{
  "n_layer": 10,
  "d_model": 768,
  "n_head": 24,
  "n_kv_head": 24,
  "head_dim": 32,
  "d_mlp": 3072,
  "vocab_size": 32768,
  "activation": "gelu",
  "norm": "layernorm",
  "norm_place": "pre",
  "norm_eps": 1e-05,
  "positions": "learned+rope",
  "rope_base": 42900.0,
  "rope_fraction": 0.75,
  "qk_norm": false,
  "attn_scale": 0.177,
  "bias": "all",
  "tie_embeddings": true,
  "parallel_block": true,
  "init": "orth",
  "init_std_qkv": 0.024,
  "init_std_o": 0.0,
  "init_std_up": 0.024,
  "init_std_down": 0.0,
  "optimizer": "adam_variant",
  "lr": 0.000547,
  "lr_mult_qkv": 0.5,
  "beta1": 0.95,
  "beta2": 0.95,
  "lr_head": 0.00476,
  "grad_clip": 1.0,
  "warmup_steps": 408,
  "schedule": "cos",
  "final_lr_fraction": 0.03,
  "batch_tokens": 131072,
  "seq_len": 1024,
  "doc_mask": true,
  "z_loss": 0.0001,
  "train_tokens": 922100000,
  "steps": 7036,
  "dataset": "wikipedia_en"
}
MLP neurons of a small language model. Each row is named by its layer, matrix (up: input weights) and neuron, and shows model dimensions 128-319. Each number is 500 + 50 x the weight over its row's rms, rounded and kept within 0 to 999. Numbers have three digits each.
After each neuron's rows, "fires on" lists the tokens most often at its 100 highest values on Wikipedia text that the model never trained on.

L6.up1053:502459399468537488491531429477553458482546494568521581483563502495451519571500513445565522502488615513500497459462461454503411570471489556481479534603548559479580532497478626429464504444455378463511450527508507471521523488455577566463452489487489499435510484475472589509576536510483555569489489506503565597439585595565558407489531545459612477540547514457536517500525471487510444589474426503598451498546541431446525528503438484501465506505553471506486505540525438483497470509498603514455504543542454498553532419484465562541505427510507410522495557470520517472567467490499496528
fires on: "2", "3", " of", "5", "7"

L6.up2668:486536424477491509500456533585541499555488570434468566444488413611518393450525420506498538515453445543602406491541472480492461539486469538404465503487523473477507580507548534551555506571530532446464474500537451481474566471585449526491392491436434521614469492468606489520529550460459448550554542483541541545461481480429538579466551555472463529576384566449579501491505546587525510549388498470420520442455513448408584500518457508480448605471491488538461532516532527501546455509364508473483471519459478512551398431537454499480510505457550541556488555439438538595533448532537541616
fires on: " ", "1", "NH", " |"

L6.up527:541404496440414498494481541470478466506494527530471461395421440544489479437417641434575479448574517533439548527479516462468526518488412528593566580500488398491444606501478556555520499396579557572649511461500458497502453516437517447482550495444553485482461500525556447518477466493518536563556505516496508458483483478497447443567577476475537523508453487414608497555562543522462618443488443479520480409518460509384539512454490527514386486523546519403520488350424428495509544459449571469553474505462510518575616462572465509448513504491472491464462516514531470467515528515466471518
fires on: ":", " one", " from", " the", " that", " As"

L6.up2184:513426416485458541503461363407536455456497537490468473416433468535456450575411467377518498445513446486557555471488486470436510492539558475486375513494605424537511592472530515449464480445481552470478581477503495528523596527491485497458522553600506533467582493499443495489581517401514598515544617550470411495452475588536489441485497553497481508480492506530562465505496500541492380509451611524532606440488493396538486599562482524531538418559572493611557494470542443427564516503491552545483452496615505455544546442526506470465403446445489443403458438437481490500480598467567538588
fires on: " in", "9", "7", "4", "6", "8"

L6.up1074:464408462569503620580503549503462566528518504551484428509486551468529551501503522545545528537433547476544526509450553510506510507550454555555568601493447500489555531426504548423502427465520487518562542541497510409525487468558501540422471470476547564513480496579493550484526466414546528574496446622527433546484535433572506467528515480468523432554509537440597542505493499474483487500477495518491510490462547500442477557491508549540489437543554397503462437419541485496503522461538485480492540586435559519462580438484519470404481516513479499453387495564381569541540520558505485507
fires on: " United", " to", "–", " the", " ", " The"

L6.up1407:437434431474490479512410539414425526485513399476560459444594375536524514491494537580524449427473470561480557546495459508432540482528508510464496538448466510469533533581616651497537464581436455546541504534522424467477519507428549499433567495474563485518618414542544506513594447493482486427518574458598458482502511563462529632518447458480602542481518527427536489545441495523548499498489489502434549454470438535553527444525504506470500441517597520501440499399491526472520543503503428450511453464523587523509504528374438601493569530524480567530467488516498512543471451547542402425
fires on: "\n", ".", "–", " \"", "-"

L6.up2890:439469535609544498422558556466493489518569555538533490535506551423519505454406518412562572430482453454511437533541485508513566512460495484529493477425532483554500505440520555535583488520541492426548517560535486428500655495483517504457479540449608462464437563459514461503479495557509481549527524429638436431514562516542448497485491491547481478449524534513433462608541529423531470569427414514510571486528448467443555533432447449504549453560483516513552498365548494574550569486498374475473507545524593536430506528581473551473593547553454540462495384505413486574527571532513407502
fires on: " the", " The", "s"

L6.up2109:514558525470474446537382531468432500482496481517464487467604557472484440575523587487454515514568465521565580524505528479492525382453535465428516440473469491475450459445561443542574445480454460558531449500500556503546540499511434514562602487443468512566424500509440420485523403583543482472493563498498501499514534584429467452505428494540470474563498516481529498586459572429499513575468499549541469485526433360563458614525518499493546500448496452597492509554487505592518535611540482380445576507433400514587559440539449534505461467524561508539472517479482582448538544538515484537
fires on: "1", "c"

L6.up1353:461593385554475309451494480453491557503439526541566484454462434536451459517549384576527549521455433521498492460616527544509519476523415475517547405426543547537553563491419498448512525511461544457489470482430443502516438539537515574458422467417421522440516474520510488513533470434565459501443591452527490470515426495481525467449461467501433504503428578565556459489479468586491486499439480518544485526447493411469446512476498483525529378415479498491540381440543503456475497582453478534537607473501546495484490472526526516425621521520532483442464538480476570513523370473472527616
fires on: " ", ".", "6", "3", " .", "1"

L6.up2286:476486385496471461460461497470461520463438643491545488431471459519471518619406410590437492417445450580489501499493482486484533470489520542530529556639673570499526543586506464455506567508507435435400414450542420581519465494428408460511528478487500482499522529430448484554492412468526502500425525487587448574552488544515577479475513475534442504406471557536473560383523507540485476570468518567502491526458476524506502528448482511501511431525529555503515531505452476521514481434487433553493387612491522437498508394533434538474669578471460480494491410510524547498618573489496536599
fires on: "3", "2", "4", "8", "\n"

L6.up921:475493520543399487472468483469473511611596565546431427431451504508560526428540580550472454540511500420501520489493521511468509532442535505571428588498499496454475575532546604459517493554669577572498397569484546408476531527533518469503508486500639547533500556552528507501563447593494569512437525436483446524584473559544466389612586482462559564521526539471436529411482546462442523564462433525441483414494483515411500500546447469542475460493400504458365520526454437407435493444490500480526469556490480557533485545453539470478520553383449579554466512493518461506567472525458569510
fires on: "'", " \"", " F", "J", " En", " "

L6.up807:381449451551461550507451541487466423457496466584507480472483523524526499518390553464387513474598584483547499413579555563500602600514487462498513492457461525511408599408483452552450441487482411551561523574470469540488565488489502577444572549470590478525449554520441576484434537496603531515489511491481455451463493477497442519510497482469473532448503539529458484523480524434392523489415487424515511491471510503516471475456541596371490463513471505498496469409468498458568639474442538449522540544475514527509538418564469549438568488547469516437480547508449419431542490580486569533
fires on: "s", "'", " The", " the", " their"

L6.up2502:428537510496497490541545416485477489529574529534553468440534568513430526543432592476559572501478533426516434464513517524500550503489517559510467590481565506469539463468541506506455524475486502517579493397512557494486533533411521434401529553586600448539496551505423470491503518489463421602488488334499485487578505452528446438543469516585498439455477502465435548606436531424501461470459548508518376503523443375507534485535374508557529544550544553485536487529504457546536554510467412436526447535526543429414484541465560476513503511395450559476504459513522519519527526557413436490
fires on: " University", " School", " Institute", " where", " position", "s"

L6.up346:350462404488479488494617503522495542470505560489497483436526412520487499477454589554494533498569555572508494437604549495490542518477391539477505551589457436560426541442582498543530422464569475536606493517535458486513433476516548591506436494527531382428457510506553558494513455463469560536501533495539507455476511538430482501494556503528499454483505566545515443526468471423405443478490490518490492536455475491556522467502499532522394475551587512568519523483504388426518489565469492432500465490488518485568617513477435434488588558533430530517518538488438438476595524528467499592
fires on: "-", " and", "\n", " |", "L", " ("

L6.up450:519450567537461515537580504530424478512529602512527490330562519486449496523545563564540517483490556433501541414461566536494473475446414536509511459455483488494488570564487491509577543639584533691440483525457491555446554495566533445528521471456521497497430580459453474487452537497588567606456438506605479457494508545519485512575458553495511483489515542440561506412503477529501418492552624469537452603438452507556460452476471552522450427472569482539519461338418456451517576530528556493509525568459489438512501484422488522489426425500501459464577439564508538530457482438478581503
fires on: " and", " to", ",", "',", " beginning", " well"

L6.up493:509451437598491494533459549579570530558547459495532495456547500450579531505451549584464548346563437525483498402500536505499447540527459507576470531622539571527468563633504532510525501520469516435512509443490461455502446550466509532459506459446478500488528434533478497513555486507509508467489568503552458493485517558468480427505516550524496540492518517387438499504516426448453511570461456516568500536490459518509476522592455500522484430420523478481535505570549465447557426458452520507521447506569581474434506565513498552393509447572500501581477470504523536486538481518554521549
fires on: "6", "'", "5", "–", ".", " |"

L6.up1897:478588540528534538536470545452420480530632504526471520524447471542570554497570490572538496474384461414562543577518503493495503501602544552499490583619529476404523574498445534489597496441517493472491484471502509606570467477418513439521516513561539577468507522517518467495596429445475461513357516522495464524582463525562524378495529555468497605575521488527475500465518536453465457536433541532486528488403415472547474494477573542544429479512491569452475444564472521465437515420331536491398493459508548504506525550488525462475528454490591471458426475522529545572448446509503515375
fires on: "8", "7", " who", " Jr", "3"

L6.up2671:540540427459514381510464495450449426554547512486592436439486457525475552507462413557477413457517570495468535480415456449533532461507468554458556459479569446511458545431480495512553426555468488548567494455505495546462457466533440571467523601468502509431476537441504480526577472453451602422483545488495495444519487541502513455494543581469532484495448597466540499480404443414462495477535486585527469535464414496445480562555499474531520482517662546503507590556435472402549562524524450455508486546409478508526562460542517467437470477480543462546446563553362470578550488421637482505
fires on: "1", "2", "3", " v", "V", " O"

L6.up1227:492444470474467556498501478411525564421616482451496483425544457497536411525511475462497599465565464444496525489514505458460430531489540494483524507519467429481532539529516491550532550454516437483565516438482473509530505489421510473512520472419567582497504549550547446587509417501593478452499517430615514496617549496559515452499528408494464458563477497508454470494508527498444499572445496587511537552436492466436470546465511481504417482568526495490488599473467460552422478570472540454455478519485414397557471445540473526507482471403497477412477519519588502491484429514540539478
fires on: ":", ",", " of", " most", " the"

L6.up1707:457445469520402513430439589444553536543606468490511469439515570485495517428512518561477566474380457549692510428486499588475628574499556453474500497434567485506485533520510391448453442545519516553514477496448475537472502541578556532525564500492554541496444415505487508584585454486500612599556619404504457565601506576624548390532474539557606456472538609544432469437539446474442461504456544536593436454538468517452480469637486441460625482480530614586446553522526557556462485500448518438507456506483479472479526463574600499408470520462509533509459544495571504464519410444465579535
fires on: " F", " L", " ", " M", " Z", " K"

L6.up571:458550471478551422560544556494512491479490514499441478506465529541466571475471484538529527412535424485470505541501587494518508563546563525522531558519551512465437594503460523483459523461545429568562508528498426500484544468445575544570493489488484492463514516452503484468529492448464618532489445519475575554504474559590458532469493519512455484486518523521468443530465491490561528571533469416409524514481423535473489511555489589466541495466572572486503588434559494512457473582574578466470528492512465532482448604506510513387503488371507513432509593490464472475528454538537472520
fires on: "3", "4", "6", "2", "7", "8"

L6.up2452:481437436458455520488536504547537575436487459504497436434525463481545473500516530582541491466510568509465502408470379450462372523588429539520500477579535489462485507601491548521466490547451403464440535394417462521534455500420451508486465476488546648441495447452503581501608348471626547502461592397454464484477544552529507475517459425430462481549410549512498538499525453540497575538446571549541478623462514412539508488457496510516524478507566468586482637474534475536513468549473514447425424594494418488472540545458475494456460518570544521474544518529518491600590471432515419510
fires on: "2", "3", "4", " season", "\n", "8"

L6.up1596:554465476546490472499581497533518520513542514504605508447483439593452521457488491565556550473517471484594514538481575523531516523640450568459573513473590552459439504498473550525543510513614535553491450468470575465573499343553518569535524456444421518496435428476460458506505475437613478536447508425478437534420486511602511527489551528521492469461443423549531500425616561414470575482444518436456397535451519510497506497522527474506401529459379469448518564485539485489476593495356531568550513575439464518536450474398515554439520515498634542522407519591545395457497496516573471435
fires on: " ", " of", "1", " order", " on"

L6.up2835:490482536442508425487502439390482500496427431497529574478569469550499452468421497488525449512515466484463484495529434505458414540505465546466538492598496503458547506585480604481490521546557440502464459437476388630434439419445594454449570501524438554460519548481494563459616512576550444485463478483551511598516504619490598464542446604423486571510502422484414451491612530566542424449533549495517462592489480439483500467568585517518486493557550543497466435418498494456502483460541577610462491525547563416474489525503550499426450534511595524511489527512542491522492538472437493539
fires on: "2", "0", "z", " for", " GA", "3"

L6.up1534:459479552564515463546489529506508546440531545448537470488572507611570541601534547595439534536489446491562542420518414472538399521517619565517480605529562493495461500526493531528514462447533591510538519469498384426505455504530436470525538481535491590495560504566518495529547526432461475504448511579573546523505521557512542436535404536507441500481441493409465497467496499552493570464555562501522468545481415429565621518539454585468382476477509552565441474524577513482463513472473451467521483485494510513503500492585491465413613466623503547512471456539574481537499520410476529506
fires on: "0", "5", "G", "6"

L6.up535:565513426488450486417434469480417480503612484521517552473473502477451479490472503487525404439482451421477501530449518425517523548536475548536543520480527503492564473476504470498435508547502499524527521419412528425571476472538529538556559511486456453479490492479485498593531422509477545496464522527492434493533558508556518405484485570388577556471482536439578427503546425490531530505442483422437531497563495529508501571548542514487536451468573473498392528579493428495534512539474430486439537552507519534530447417533460591460513446442602453480401502470473482435568444527494494492
fires on: " ", "/", "2", "1", "3", " R"

L6.up2515:494478451553527470519510530530482532465486495428437531495569476535572538475509489414501510456506520589551470417379444482486415521526504468547522590572477517440533497555499560431448514473434430547572517392459544578550526428517375462545520498535476522525435501522510548459483474450491681561514419519503474507501507529488524416498504612538511485517551523517551501495509625515495484518517589558537474563431428438520524560507466515375595511514482434541468551452524428478496536519497509452402481473609397520503593486477473525475444450544559439480455489452491562522485545448507433571
fires on: "2", " two", " twice", "R", "1"

L6.up2448:438377432528425483407576526475471538479486470552500426546501465516489581510460560493495548526461513460488491336496423422505533455570600544537445431496506386473467438565445472468441504519397372541500533491487483463518515449472461500395511427490526495440607432505507399522550518390541545540456586531519490501492507599523454416514424588537534521457542497477438503543486480541514436552627489493441533495490527513474570511569511628534395497454508500465430533542534481497484496544437542515410414502502487571564550541462517457526533506495443496485502498412475517533469502446542441472
fires on: "1", "2", "3", "9", "7"

L6.up2782:479510601477468511461500465453494525465484630503563480423517465533560440461517555439593534546473524518505501451458472463466471518459393524527539552379418502489443530479585544454591515557509439508552494418471528533483544470539506491473598597502513464512433597472485524473527458477474552570436499384552492516454493504521544524502506480455504558455464472462515492427457480533550519514549547430537460517433452474454460633483426432496506533512482426469405543402500515479482524553511443532556498591478501535529520446594471520516552537476564510510456457480549420495566546473533552501
fires on: " was", " is", " as", " and", ","

L6.up3055:528538554537489448581532496389460460432470554517516456469473410557518599553487410517556612492476468498432485464414447480485522429520519582522486477465443451573520548497582446560482499519491387494433551440489527499501501417495525515505489548478513465554512484491522475491558509475474406470540549467531509441594531557517523517530537562419434550448444580552592465485505505483602562527503541587547382553504489531491457540426422509476423506503438629504513569482441500505434573604422540583485430463485484489472492528441444412432531455395511506436426463449530467559533520454495478456
fires on: "2", "1", " part", "4"

L6.up2266:412471482361422456544449517539525406484568513493450508397582441520491496450508520502501535432490443530469503452556559441493471555495541457451450570519426407391479516548499555497509505607544457561635537459516451577479456491450509465480508499538564505473551535524539488574509541385543429475516417464492546448578497538542465487444487431549512497568492476536478478426403519526517551453463478522433521468489399461442457507432470568582480475439514514455438512490573429470528454490533486545539501491505513462496538513449483504415524532396499486510580487582524530618546421460430548448
fires on: ".", "\n", " well", ":", " “"

L6.up657:529465532538464512521550422420387380586554495490508520489559420593491478530353499490617534507547443475444487455573456466565539518478463618559416475431576527448492472480488473524454587581505545463587466494448484442504481482498521488493487570552542448430420509561404492417464475452464489533509493533575497512541502529571548360501496475509500494474469434431564441392458535340556520520507476414461375471556469373483440593578477530453438520513507537478542513506466398490494569539509588435482475530509536557503511474500524560423603485496411521477521408436576517539555536465531490466
fires on: "2", "1", "0", " a"

L6.up2292:464499450555584535517546474498490426552455492528437500516459466534500443493571395523625523488595500489459546502425442490576491554545510508498494543479419375481440522449497515519588626563478452511523407475530491404517479418486508565508532601592373493519469486455498431516543448525473527532509591470517621575478511567461536426481548605490657524475498471502547589528409462494552523542467457500431403520494450516472524501653503509462404393451448547454593518551458473533396504516428505492541490505547496573399542425499502544478484463441507495510402508533490470474575522486517430509
fires on: " an", "2", "tr", " of", " Dr", "1"

L6.up2389:482442444461500475524441484484467511478632455575517580515540540484542455499530502460492539470430562407444535503403507508528550566464517558507509569447477498435450571533515503487590510582523555540569533521520450478526586406495539483412506478452489531516433569556580415546469447554524521487554597508548508491503473548506456443493535524465463499514474540548531512420387515547600432491512475494518482540545514475344495462595453468564484473421548524547539543480522453535467476488411392424494490581455604506499560484535498555471570452398490559426430418420476452499544476528492475501
fires on: "'", " the", " his", "s"

L6.up2908:400446499493440462515479387441470436523528446472451530447468501455458567476519462481616579501460430512467502480525503485449538469486603492464418497564544522475526653478499583485520528478528598523521487517537484486537527505447452412442529506585561458464504463518436508471582511501475431441484575601522452512493496464531577470439539596471519429510519463407509467492451452483540467476565508444560645500525524483501440510457521520550506387517448403504548513511543508576510504527525525514535463509521507521504454466485481510558555486562602479570625538529532471477450440491511549504
fires on: " in", "|", " to", "7", " he"

L6.up2710:534525490463494425456568472460537465544513483474457524514472496553463463498527415489565498497455470445519474532501459571469550458559567549561530527499477411396449497529477514438528560559543469486488461528568500511524456508456466566541506489508482507543517424517467452463523511563513617531454546532509449487434588490435419484551432506588537556541475617516555526511481450440571397471500426509477432484606480455446487503575447579501535528494516539556577515432575479572502494497484527533480403431446474452473449456485542532435499507501533477477409547424581478468440423438453521488
fires on: "1", "2", "6", "5", "8", "7"

L6.up1497:535407491443438538476508501504526416480502561595576502462492416501477514546422443626574587472545518539570476506428499379499433648505489539425478421549528534461538494524483506473509564502529563531584535483409445474535568437481468461456528437532560480461482455425494576484425452562450474450484505509592448517522450506587563432558502586468399555483455395512542510427492650466479564463495526448488464526524440446481552455560487506469497601503465477506445483527483490474587471515489551561517601511444495524542434468533487537544448544516461513440504542399456490541489571548531503519
fires on: " |", ",", " such", " "

L6.up1104:381556434440471419495498514532512507430529503602429518468546587548475469584401527431545582470533479529415586539499428541541542382460449446525499547506495465489486470588478380572492501643359476486435454512520566503482487512472390426626566458462455537518418555486417554490525527526521443540519517505430494412473523645552528538445494627469513551544413549547537560464462555569509576449441478479579533515510471421423442566431476439449499506473562456554527528524516487480509499522477463461461435451460529466530496509438577448481480498589588590487428493495481452525589577521540523524
fires on: "1"

L6.up2220:516484397415492405510544400515422482477394491516548480474539470466495558530537504540601492583425471561586493465578552433485445491502491508589459512481564506501506517503492505544568518562458424487535491486414527425507512460505415439515512407399551534528488582471559434492513501527474522569581560517471603441637466538444544443523539477552488462442488476492471514424486588539475358552470530592557515599453425459493426484517530537487504389525457432559513531516487372531557537606440479503515424512502478475399517517581446516558446455508534476488457500529466506539495526455446529531
fires on: "2", "1", "9", "3"

L6.up309:438520474464414529532437420477409517481473490499580563543485473563435522540500436492514503456524425500540480495529474516507507426490422518511414562586538394505455526503447503496459536587447582497539474463485462510528507561501569478515527506507585584480615473369509480531529424554503506558523424633498560498627414455502477430482481521507473503422460482523464557424389535487515451442548558481558492507446449530547435521564547448495598497489468488480453564491543468428450622517526550563467456446462548520543513573486444466492418434442495483499542519486467550563502581480558506484
fires on: "2", "1", "0", "-", "3", "Gls"

L6.up32:458412588543580429532554488503421625527448517439543435412513499480466484567515437491557551492486529557516457450493450439534471452482466547566525414485572444475423614535470426485427484516534482507465452456480464497559507444474493479459510479543514487542481521511468488503448387463573571499438490378570523501499433555499550519541479524514432402419403512517509410497583489511523480495521432538516531491519543508504384564560515489442382481579560580581452426583489556543451455578454447481447461524471495487544529569571442473412426569433586519465499518528486528531507469507472509511
fires on: ":", ",", "–", "°"

L6.up193:515490539507464487424574543553473525627548495392530472455553464494527529485557530497492444473576522494510450441471472449501495529541522550401555581547468431470490624554541475437503432551562506587453410472406457528540574455520511464494503501426508555506539592554515533449420430479602590546402475385458500465456497542472580549484451545446514472518490579425544546332546557503527463487500480454471540491458407541467548545433543538512461500534503439512411561522549407554552529438507416469540522445452568512524585446505469602480553517512461460504589448500448482555532499474508460495
fires on: ",", " and", ";", ");"

L6.up1244:418464482460486581489569430466484466478571570564558490506536446435563536564429592415610510427547524545505468455508470517498398403484444523502469422543499561533489546540433465548547515511539498527555458438514508508608464566487432528521531559507486523527526548541521571462473518572455541457501490579507527555425525566500465579456460580535520546454431593535510449484557524465568447502511507607555597602470477361527497466526513575494469499545555491474547585376650572517432505516405454527419482467514560470556549448524363588588459498601514443522522560504472507516514495474494520474
fires on: "3", "0", "8", "9", " in", "2"

L6.up2178:503487499405408541483524458524442476475551531556565483521477521433458499524454476557533493529535516516584490473494438466486481548478404506488526523515577525484523508487482400529531492469486552539531515462470473488574477495508483547449454513508424445472481523551404569588478571600483573479472505482541445551562569561552398540479497488425590521528477519454516526484617513464402445556466563473529409520533483470568576556579596372507509475500507473452505642441514520530488492447467411459477454479397505530457517477535478518501476446495480499470488465440442483552536508450528569611
fires on: "5", "1", "0", "2", "8", "7"

L6.up696:493538486506426479489466469540401440529470502535464486506495516514548463500488506437522545507434452454513490580462525490553498495455475687457502497441474482457514504399393532489556496580571548483491450473405564574481497503493523470394482525455530441519553511374500590471509494465519577523441545493525472508499428504529470523541505462490456482454391575499550613435510527485477444480524489440435535438495556464498545569538476519555461580420448379551394531478540534495530470469449451497537411469527524532493536453499522460464531453517441431451386465565571436518533529466517415519
fires on: ".", " and", ",", " et", " &", " or"

L6.up737:469484504570449457541553567440468558461474592470481502540532476509520540495504510440540458451557464452528563475509454493583498588508447501511569545502423470501538471545523467488533544558483499475501552419515508528505581467523479500485514457379540532534502637482473420570471512529589514452457551368495486475549511532465508486464494455462502412501530535576447430433415624454556472515478464517509596516402398467534553499576472461547413421457587493558559490475460477508539489519529488448468552463471543531514551434621464567518465414484469515426504440502463506514501473534496465440
fires on: " the", " \"", "s", " ", "'"

L6.up285:475494436467496354546466535560504563517477579514547498496415552580510496422497517578476539423499401481537580499411499493484600514521571550537521517493450451475533477547438402561502600497581543594588445519504543467569489497457574450500507539520509453484593484492552496504525438537568514491404389448437475497635538445632511486528413574558549416508426521501440500481555494471456473491427507478460430551550424477610512492540501521480461511442530507518474492504580456523498518498432539462491514529432511481508524560456498487433575488467516488527489515542472490421572521491511499560
fires on: " is", " H", "3", "-", " was", "4"

L6.up2491:582425455525430499464454436504554541503470571551569369476509523465512598500471561567487449459471427530550488515479541446509471649534486537578513498551582570522510490499434580498515477535472535461483505478487460440535495521523380495541478574503582488480443505463449465545544485461550562544498553535474545480519450483464573456496502533486515520430454430489513491469412500559457482472468440574558491600519504522433511525507546426512504425425504465555486538447541524546415487588428443515497460548452563480502468477484532529480450501495590477490492499430532467621516549540528512607
fires on: "2", "3", "1"

L6.up2082:428578532503543479386536565407514486487582540410445524512520554564420589497420471558554587440517568558513492537542423548484504473612447516490503530409510521400498500481405563480500503503569418584545515505522404564494578568449487493526567587532529529476548547416514586516497419420496520495472564476532514522543489501480440497544541551538551548564487493476522445480594427496468468521553531511481493498579465558543480563446531484484510484523571486503552439429514547517515508531486538464455468521578519422537487506514481536459575481542524444520531530535545612444409491561447634519
fires on: "7", "8", "5", "0", "4", "9"

L6.up1225:505518533532439486527487480555518521459533640431560542528523474485425506573434480456444463414461442577537446539536525541439428384498389516504466483496499409508501551628429481497460500572536487518494497405506429515480459508471478569518555495444376541510504509471475529560542405382517504489353469479590537516464454480517533478480425515462379512530444458558512475482466553517517551560481574457577458513510499502516452518481495437561428418527486587520572493499496525599475485423491520456477392524533439536550571491497482492522490477483489567489489449513569537484564509491484519507
fires on: "\n", "1", "2", " |", "0", ":"

L6.up332:466398521496489520553572512604413477506518569478508408512577485505467477566523560477503594415589541513504531504409558507547564557503482454467467534448420501478539522465523517481613469482571523505628439540477448541475566457397493581434620472496539460512450566484540535545451484475516551505565579481501408520532501534494521576527462513502492404586511469491622580548439505519459563481468550538489433559464469445541587594538542534472446496443536434500533472492450497439473492415488391466549476495480494554509444503464482415453540537463511542568439457536548447556575496457516528427
fires on: " \"", " to", " =", " was", " and", " ("

L6.up2781:528585554448521461524504543536488508493489528484524481492500585543459519504480514526588495401540467542559507503455488542521482559525511427516547589541522466499506539558389502495523442499579484526474472553516480511494544552432561416515570466545553480445496476595437557571531454430555494476460512413454456512617488513578468477486460507487512528563513523466407511517501495421412430543496437487425480405438466473497556494559552552500536459478494496545480461462504479467435513472498455490520495500479551415487495534530520529476512454478554475500434581518548536509578518454548573456
fires on: " ", "3", "6", "4", "2", "7"

L6.up2434:462443451497408480519494544611460494506454579428491509504422513506483466547584486539483447360509493597571488519591546532491461421569473459511527512588465400523426524541495447476517581512465521489555514450474447468600483516493442582408552494615492574418482439436558518556448449556480566438344496380485481518499549481525587501527524567432461439448388592485462503511533561489490526417424521512497517498523483517540508463495599509492489360498466528589405549554398508578394517511377462479504498420539501514482481498549435505406550513450517558544459616607445531544654574508504522479
fires on: " |", "–", "3", "0", ","

L6.up504:535406466432487447524493507507569542516482481538454454511469561540486489555480489559486453542585486469651542450538562532554479506443379506498468547530463423484491526597521430566498475493559474570599549486494475433507542516440370525489517459460506517604462446497432516550614493424553571461394485511486446550450514443475555534579537560536476589434407492479480506534534535553530549506493477543504457474564491424517517515602477464502464559567471511502475546469518488455505463615483443451436441540582430587518449511511484537509466435460486490474555548597554385519518446400441532585
fires on: " March", " February", " May", " December", " April", " July"

L6.up897:481521480529473436453554527574526446467540474522501512516480554486567481521532556504509447549465588504515517586589583548555526509465371518576585493463505438429495421472524494537532494506543442516485531484525499463529449452537518535570522545559540572477453498568441449484485413438482571537556484496496549542462453541559519568551527499527564560518437481538454491505567501491461406509372461537559456566561442532506439533499455496636493456503539568487485558471489445523483485473508510451387503490526467548508503442566520616438536505492573598527478543534470447616502439572460517498
fires on: " the", ";", " |", " L", " not", "3"

L6.up1779:505493528451484362471491474499512443486520556514503459584471530484491515440462430541545457436494458537547519515442481526575567539445470469560525541455429482522506433567445555549551505497484489616477405493541445487458487476525458531538525458477553529559460498469388521635584451452490509398474528403491520506467533546538477530488532479498523514559494460549498597478506559451515575463572527614478537496468420379547605501442468561538530508507502408517506443532518426558424499509505495472525424518524589477465528558550553471421601545409569461461509369611641545531574497404461547584
fires on: ",", ".", "3", "4", " L", " un"

L6.up1836:587409360416495461549496493483545486486409460542476507472514525531469525490527521511544506481460539462624519452516534424606524569492459560458413549498563430416545497535480493494445503578610481590630551497419511490493491505543574456479557561443580513577498364475449503451478484530544439493485550443468433510482447510537480473555576457561474479560415570515452534457522547474411529541470447531463556547553390461398493509472373578426415465540490508541434570429493436419512502491583496432465465507493502477484473526471550456440530542453522587448480580421508455490554484528386500527
fires on: " \"", ",", "\n", ":"

L6.up2262:504546459490500452414535462533502534376542458432479490546488469528495493451486531433543465519493475472500492485498596545502441552417507532493495512497468379514448470449491515552524488511487432534527546608478512499533514491485507461555577552501506546451511462481506583551641479447464493466518577448442413493468506535538452497518502498660454479497509483576434519505555558530557450540413511510494509515504475469603483499506467494470584477551540569599621462494454587520445524468517530479467439435488589528557472478453531526498467485542581475408439488480474519624547516502452436529
fires on: " the", "'", "-", "3"

L6.up1916:439433475557526498486521474484471505457483456557465488381417492522461489461511431573435431553516529502499440519481477596519527678479430499566520573460476447481542541570566434463523556592562487470495502498488493476481510511599536401472500552541528458642537498404468475549501413495511533490514564420474521548513488524517579450488517456524545567423464474507503456525356543415453545548510471506525452534468479498459444529512559547414470526477409468510490552471462517461507540555470602443553491447465428509500570431625569493425442531486484554493504484446501506453586470462542550545
fires on: " an", " of", "s", "7", "c"